Weights of a small GPT-style language model, trained from scratch on English Wikipedia: a variant of Muon for these matrices.
MLP neurons of a small language model. Each row is named by its layer, matrix (down: output weights) and neuron, and shows model dimensions 608-703. Each number is 50 + 12 x the weight over its row's rms, rounded and kept within 0 to 99. A neuron's up and down rows have the sign that makes its largest values positive.
After each neuron's rows is what it responds to, as a language model described it from the Wikipedia text at the highest values.

L6.down1198:52 53 46 41 43 59 40 48 57 47 47 59 39 35 55 62 48 55 31 38 49 49 59 39 59 59 53 31 31 49 53 37 45 76 63 47 56 48 70 52 62 71 48 57 54 62 60 68 61 52 39 37 50 57 66 41 46 51 37 53 38 49 47 55 41 53 65 46 23 39 68 61 22 43 52 51 68 44 59 29 46 48 41 41 57 39 44 38 51 53 58 46 61 53 23 41
Responds to: Present-tense predicate verbs

L10.down498:52 79 47 37 67 38 59 17 60 71 55 56 81 33 48 54 57 58 69 31 52 62 59 56 50 72 58 44 38 36 37 62 50 49 49 52 83 33 41 48 61 68 38 38 56 49 45 59 47 48 53 72 51 34 44 62 48 45 35 39 50 51 32 28 51 46 55 63 51 46 43 61 58 58 69 50 54 71 47 61 53 37 36 72 69 53 49 70 55 58 48 71 67 25 52 66
Responds to: Mid-word stem fragments

L10.down509:56 50 27 47 50 26 38 55 51 46 50 53 57 39 27 58 44 43 61 59 42 58 51 50 55 71 43 46 46 33 59 64 47 34 42 49 70 36 46 46 44 48 39 59 61 39 39 45 86 45 55 50 35 58 51 52 54 39 63 31 55 50 65 52 32 43 62 35 63 52 47 46 58 43 52 40 59 50 40 49 40 53 41 57 37 42 28 70 56 50 49 29 55 67 42 78
Responds to: Before period or era names

L6.down1829:57 35 47 56 52 45 32 50 57 45 29 75 53 59 39 61 32 50 46 47 55 38 52 32 54 31 55 58 51 78 52 53 46 69 55 54 46 28 62 33 56 51 58 52 46 49 41 64 45 63 38 52 46 47 62 38 59 34 54 42 41 50 59 51 55 53 37 74 50 28 45 22 61 45 45 48 49 48 43 51 37 56 42 44 18 58 58 57 37 45 45 36 43 28 55 44
Responds to: Mid-word subword pieces

L11.down1678:60 53 43 61 52 49 40 44 69 55 26 31 55 66 57 36 48 28 56 38 39 62 53 56 40 79 71 55 36 34 43 55 54 46 45 58 46 35 42 61 46 43 66 33 50 57 72 43 54 38 39 77 45 66 39 18 37 62 40 32 62 54 50 59 73 61 67 55 57 67 52 48 49 70 38 54 42 62 36 34 63 47 36 53 57 49 43 57 36 52 56 29 49 50 34 55
Responds to: Dating and origin predicates

L6.down1731:78 49 40 73 69 64 44 62 55 30 34 55 53 51 55 35 25 53 55 54 52 41 33 46 51 47 61 45 75 50 41 42 46 53 69 55 60 54 49 53 39 40 70 56 52 38 56 41 65 69 35 25 61 60 49 44 41 35 34 45 55 50 44 43 67 65 50 52 46 68 55 52 46 49 53 52 63 31 40 39 39 65 36 65 53 59 49 35 55 42 34 47 60 40 43 54
Responds to: Collocation slot before noun

L11.down1205:53 64 41 73 54 43 44 56 29 41 44 59 67 67 41 46 37 62 57 51 39 54 51 43 43 59 33 57 31 46 56 54 49 55 56 70 38 54 58 30 21 65 55 32 62 46 49 42 55 43 44 28 52 51 43 41 51 49 56 54 49 51 54 40 52 39 41 53 47 42 37 42 59 48 65 35 66 60 59 28 35 48 44 48 42 59 36 51 48 64 51 58 65 72 66 65
Responds to: Markdown table cell contents

L10.down893:65 55 27 62 48 59 60 43 35 48 55 50 43 41 57 52 77 63 54 53 49 75 40 60 56 52 49 74 31 41 53 45 39 65 47 47 52 42 17 38 49 33 52 34 24 46 65 39 39 47 55 53 41 51 63 64 61 48 40 55 53 47 53 66 34 33 40 35 50 35 63 57 45 39 44 41 44 42 63 37 44 45 46 60 57 57 57 48 56 55 52 45 50 50 40 38
Responds to: Empty table cells

L6.down894:49 53 62 50 56 57 60 67 57 67 33 69 50 61 47 56 27 65 51 47 52 52 49 54 69 51 57 53 54 58 33 70 53 47 47 53 62 62 42 41 29 71 55 73 57 55 38 44 64 45 59 67 46 33 72 38 40 29 32 51 58 70 52 44 48 48 46 40 64 39 45 54 26 60 49 63 42 60 71 64 49 50 68 43 40 61 76 65 40 53 37 34 43 63 53 58
Responds to: Empty table cells

L10.down1564:44 75 51 68 37 47 47 50 39 49 45 70 58 47 34 46 35 38 56 44 68 67 46 48 47 59 34 58 62 47 44 43 49 58 38 40 45 79 42 68 48 58 48 45 72 58 49 39 52 31 62 45 36 51 42 50 56 66 46 54 52 51 36 42 46 48 38 70 63 58 82 40 53 46 51 48 52 42 54 52 47 50 53 60 44 51 59 57 40 31 49 49 49 38 44 75
Responds to: Idiomatic predicate onset

L11.down1000:41 53 35 46 55 51 51 46 58 45 46 49 50 43 57 54 39 47 78 52 52 70 43 43 70 59 40 71 38 31 47 36 62 65 55 52 39 59 38 29 64 46 53 53 10 59 70 47 73 38 64 47 27 64 45 51 31 46 50 61 38 48 48 38 31 34 57 41 51 42 42 45 34 48 34 54 46 42 58 44 36 42 58 35 46 77 62 42 41 57 61 43 37 43 66 57
Responds to: Mid-word fragments and hyphens